Weights of a small GPT-style language model, trained from scratch on English Wikipedia: width 384, 3 heads of 128.
MLP neurons of a small language model. Each row is named by its layer, matrix (up: input weights) and neuron, and shows model dimensions 192-287. Each number is 128 + 24 x the weight over its row's rms, rounded and kept within 0 to 255. Numbers have three digits each.
After each neuron's rows, "fires in" lists the words (lower case) most often at its 100 highest values on Wikipedia text that the model never trained on; "fires on" lists the tokens most often at its 100 highest values on Wikipedia text that the model never trained on.

L2.up389:108160167118117159136118109114135114114147115140161145138122080153108133097118165122132116145129118144118124119131111141177140104098148165115119135129148144095090148130152150100146139134093121110117132153135095129130151153174136137137111097152141134043163118130117181103131114157105135104
fires in: "played", "w", "playing", "play", "plays", "titans"
fires on: " W", " play", " played", " Un", " Play", " playing"

L2.up1072:141137152138103145145108085110097102141103072146081172128137137155098140153146102116145140083140132121117125167139125180110132100136137101130155121173104117114121117128137140124139139157114128132115147103146147132132131103111153105144123184175106156106154166148144109123082103096116112123
fires in: "age", "households", "debut", "householder"
fires on: " age", " household", " debut"

L6.up1337:099202086123152185148149119108096118113148128121174111129162124138128160093101055138101107090086139131121060124092130142167109126097151116138131124147117123087120122137136164089122103129098124162127164133159134104131114139115135175143120185098132102129114127133151141113139110143111083119
fires in: "footballer", "player", "actress", "singer", "musician"
fires on: " footballer", "er", " player", "at", "ress"

L2.up1268:102145116124110129111146182143155096131159141091141172127114098168128104132122115111101150145153146138150115116144095138093140134118131137110133093117129103101087119142160116156144099111129157141123124173072121104129111095151126164101156151113113128148146122110146100073116135145136163146
fires in: "following", "during", "website", "signed", "joined", "after"
fires on: " following", " during", " Website:", "ing", "ollowing", " signed"

L3.up1282:154126140178127143126142141147156139139181120083150071161118109137133127157123091144134107152163167133156124119155051141131148085126119113105162140193125085118131108129142091121125119148173127142076113158133116165109111124116100121126125110099102129118143137152115121091147146199116106135
fires in: "of", "website", "policy", "route", "cuts", "to"
fires on: " of", " Website:", " polic", "ut", "oute"

L2.up1276:129107141138138157110096131112144107121096089106156108115171093111140125106119107102158142112170103145079113140127103110130138124147144132129144123123089136137139122109117165139139135148120138122070078140158156129136086170121119123129176126142135143174101133147151120129129150142145114139
fires in: "national", "international", "world", "ncaa"
fires on: " National", "sp", "est", "ternational", " World", "CA"

L2.up1091:109141166097089094124127124131138153143134134126122120099122148129140168160112097113141137141119098110137125143124165160133138149076162099156190133098103151121178120121140132083174114109146099105106103117142118118090134080157106103103130151137135149159076146113122136167123107076105129118
fires in: "league", "age", "council", "head", "l", "nhl"
fires on: " League", " age", "s", " Council", " head", " league"

L6.up1398:149158148164128113140133158181122087157168144115107116108132105103152092145114114126120100130106134111140164154132122150098095153137197120110120115112106174129143124107082127134127107142170170151132127169121136096136144128161110130091107128128147123092121151112143140145157124113138124154
fires in: "of", "begun", "headquarters", "potters", "got", "pay"
fires on: " of", "ot", "qu", "un", "ut", "ay"

L6.up440:101130135082106091147140140173140141163101110157136114111137115143091090153161127105079120147100154120178136137102146151118155142095163111142106146119109101127141145144126122131158144122151125142075128096120144152161147132116156140095175128095112130105151117129120150109129143118159135155
fires in: "to", "was", "that", "of", "began"
fires on: " to", " was", " be", " that", " of", " began"

L2.up572:125153158120120121139124132102128127137074152143119148082129079098140113133169109147138142148155117099209118179128150111116157097118126149155154149081091083120121130087146105102151118106161090084156137116137113107161101136097177067147146120097132179135170106177154128127127146173141114151
fires in: "under", "as", "year", "s"
fires on: " under", " as", "-year", "(s)"

L2.up194:158167152100102089132141129136143084139082126127098118143127102127121123155121121111167184121133132159107142156173124101165128108109149095134149123135134148101135133053102167106147144144144119131146117143144111130099144156098126101128123175167064120133115128167142124135156109140134130130
fires in: "under", "year", "out", "present", "over", "known"
fires on: " under", "-year", " out", " short", " present"

L6.up184:152120134133108166120103111086107105097109101116116131129111097116119083123096102102099110120098117138101119097113120109042133119139144066138131119130127166140132135123156180152116124120146106171137097077126149145132119124125092137083183156124126109150147168162162109102103124106074148107
fires in: "which", "that", "if"
fires on: " which", " that", "f"

L3.up1386:112127109144130127125110151131159204117123089120130098094106129162128140103111140152147134125097105166133115105150096124155123119124118140133164129139115131133099105139141129146094132111089137144126100109114085140124127150162128103150121116135100121112137104102120165127134145075126132077
fires in: "of", "alessandro", "entry"
fires on: " of", " ent", " conc", "ess", " among", " ass"

L7.up1233:123098150126151112110135123100111151104146111128140133156087121121161064154166160118164124097086158174138084128103123135144131129090166171145098155138167094079117105150149129122154102124140110156067146114082158066108121118138110168151160114128131124137120155149119109106136106128116131126
fires in: "the"
fires on: " the", " The", "er", "i"

L6.up1198:152129156083083084105144164124136097100102177131114087153167135122113121112148126125161113151202148112098111145084163137150104136076144135092132129108119164127126137158115136110091130150096145119118128073137156105142132125123154158182095118118107126117136100086154128125132150103100102165
fires in: "of", "s", "foreign", "for", "their"
fires on: " of", "'s", "ign", " for", "ir", "a"

L3.up796:085142136101084104114102108116163131100143168130159155097143132189095121153146117119160118122146136112113141135142083141114111165102136122131134108156079117163126149060146135129139112165132136157084149118117168122121124153115111151145164135153145136129163120137169160097127183123123088113
fires in: "0", "price"
fires on: " 0", "0", "res", "ric", "ut"

L2.up161:142104123119130120094114144129165089185151113108129160162110100139108137143121151148149118147115088117125165098150130158162139096132081136151124127148129146135135121089119143119109166105108115139099088073116164134154099137170138091135116145099073136109188071130140171139116068131100088128
fires in: "000", "gourdou", "market", "equipment", "production"
fires on: "our", ",000", " market", "ment", " arch", " production"

L3.up191:131126137082139152135134124134111144125116134117122104201128117105106172147114098126127158110137148138154096144142120143143146104166074137154112144124158078168130118129111160113113086129106146123121100140107148112142138093154138109132124099102147085105132102091119147131125113099122123142
fires in: "each", "since", "to", "of", "age", "enemy"
fires on: "y", " each", " since", " to", " of", " age"

L3.up397:139113066136148086136105100144153111164108124129153156125136094126109157120121158159154127113116142120128110089143119138161083122119143116128096136184146090113080123128098125112099120110122109137092138140088130125155138092109145134148175150141123090104132152055124103091122159128122126147
fires in: "the", "s", "ft"
fires on: " the", "at", "s)", "r", " ft", "w"

L3.up600:146123110087156175106142119134109112178108103109099109119103143126088125150141090099149085128100117113126111097147128136122172146113137108185118139125159078154109151106159112120147134132110122122116137140090172099153106123169134089136137119177122131133094114112098151095161136128161110155
fires in: "of", "whose"
fires on: " of", "ose"

L3.up17:072154118126122116164104152124129129101138100128195103140126142134136153123102104113109129112147153153140087141101103147092097140106132145137098159109118102135147119137149108125195128133120120140111118166139097131160136119137159160110177103120157133113144123102159130121092147146121135096
fires in: "of", "third", "fifth", "singles", "fourth"
fires on: " of", "th", " third", "les", "est", " fourth"

L2.up8:090120092182117131094144148147155129108105139157155091150107143119142090116144108115140112142153164120157130108111169155177076141079122123133138124095131132106161114112076140086127155173126117086111172126144101154139119123151127114144091116121112158112119152134112166117082133109133110167
fires in: "name", "called", "website", "synonyms", "named"
fires on: " name", " called", "onym", " Website:", " call", "amed"

L2.up714:074136127156110112103079120111127133133141116123157121165127109139102133126143129151115146079125159141114152111125098131129127140100140133140096133109114140100101140096099144133150101113163135128114143126153117112119132133157114069158131156114094166099162129125150131122112147115070138099
fires in: "part", "full", "division", "partner", "individual"
fires on: " part", " full", " individual", " division", " three", " professional"

L3.up675:188068127102111148118105134133135105105125103113119128161120126116134101156125111124108085163133134132118130114097125122135127077107116144121103118133166114185106090146137128131093153136107149176105122129101128129138145171141146121121113149100124081090138110113114138099164151133144107119
fires in: "of", "3", "1", "4", "f4", "2"
fires on: " of", "1", " 3", "4", "2", " 4"

L2.up305:155155137106084140103157141143165137165166089102122146084120121152167103119152141121148150166117112124153129135110155126122166134152138078165149181105114131138161126113113116075164126103154146154123181139141127121143101164119093100085146127137152115147095129106097130127168105140108126130
fires in: "later", "now", "also", "time", "so", "office"
fires on: " later", " now", " also", " so", " time", " office"

L2.up832:096162088120119084119139148099123093102163138106177163146168129095111165128127141133114116125119146155145100127104160117093070140107087160137133155076101128089129147152098083133135155114141118107117111145108114135102147141098139142147102140149130149126133105126145106136115134118086183104
fires in: "head", "1st", "2nd", "third", "3rd", "4th"
fires on: " head", "th", " 1st", " 2nd", " third"

L7.up1488:141144124152112116144139115130135116109126150122119122133133107111171072123130143138066151141117120125168116098121122090109127150148104124140157120150121138136115136128163110166136117144128134163155119081116126135147134155099154142136088130099141143129116140158144158149083116148130152133
fires in: "one", "because", "that", "said", "massachusetts"
fires on: " one", " because", " that", " said", " One", "ach"

L3.up0:124145137091121151105109123135097092118107129109166113149156069152106100085148117127144154098096109130133118135100125123130136158115112127140134160176103118111079150103129126128141128132110136135101102145131100142156148149111126131109138140126135120135107093138130138075111131061140186089
fires in: "of", "chicago", "among", "related", "minnesota", "amongst"
fires on: " of", "ed", " among", "ated", " Chicago"

L2.up120:102120137145108154103107112119113088132112151139131159135130109067159143154148116117139085102112098123095109097147131150140127099183134171100174134134146134173088159094158134124135123139130168124132208165136138111095081133129108099134127104125139147145128125118126079128122109158132154140
fires in: "united", "national", "main"
fires on: " United", " National", " Main"

L2.up1194:084143096170134144139121111116137075151141116110115153116092094121130167126108156126137119095082124139104119114114158124113103093114167121096155144147126131161139105125119114101112123100117148132084136159151156159155124137134129181089125174142143157100145157154132135130193169155135087151
fires in: "club", "linfield", "appearances", "played", "debut", "play"
fires on: " club", "field", " appear", " play", " played", " debut"

L2.up1366:103145158166163113154104134188145157090139072145163139107138095102154136108146115144125114136124157090170124108114087144163091116120109145137117103162106113143132080104113131093133122125106127072105157155153165107126119135118120131110132093121166147108123123116164127113139164147147129146
fires in: "not", "were", "appearances", "been", "currently", "remained"
fires on: " not", " appear", "ed", " were", "ently", " been"

L2.up636:077137144090108102173101144126134129149127170105139121139116088142141151133090103102145105102131122138125108096122134134174089122160111142155105154146130163129109087093167119133126162152125157109138104122110100175134143147064159124213097130130201124112126176184117130161136125106102113171
fires in: "first", "date", "went", "18", "19"
fires on: " first", " 18", " date", " went", "-19"

L3.up1283:129074088133187112147120136145153123140103089139131138107117130088154125101129105097146130125142181102131102116133129123122087105132154160147118106130103114121129136148119103151134107117138136105143101117095102122143121125134106178132138120133094166095116160155108125102163123136095130134
fires in: "of", "had", "revealed"
fires on: " of", " had", "i", "al", "us"

L2.up283:125130156124146120117144091119137159124114093127173090104116087135102144110114105167119102121116099095127130168117119077153142113149119134113122108129078149128146134107120166110100147137085146131102145128119122142143156124094148134104103146104107103135169153089101153120124129113146126139
fires in: "each", "any", "some", "those", "every", "la"
fires on: " any", " La", " some", " each", " those", " every"

L3.up1273:137102124111168110090108154109118134145106137076140095103133179136152091122130133117152144105148151140091140112121150090142104122129155117118114142103099153158149105107181099115133118122124183122110122128133137134141121140163089167151102146114151085119162140125129128163127114139132169113
fires in: "in", "for", "forces"
fires on: " in", " for", " do"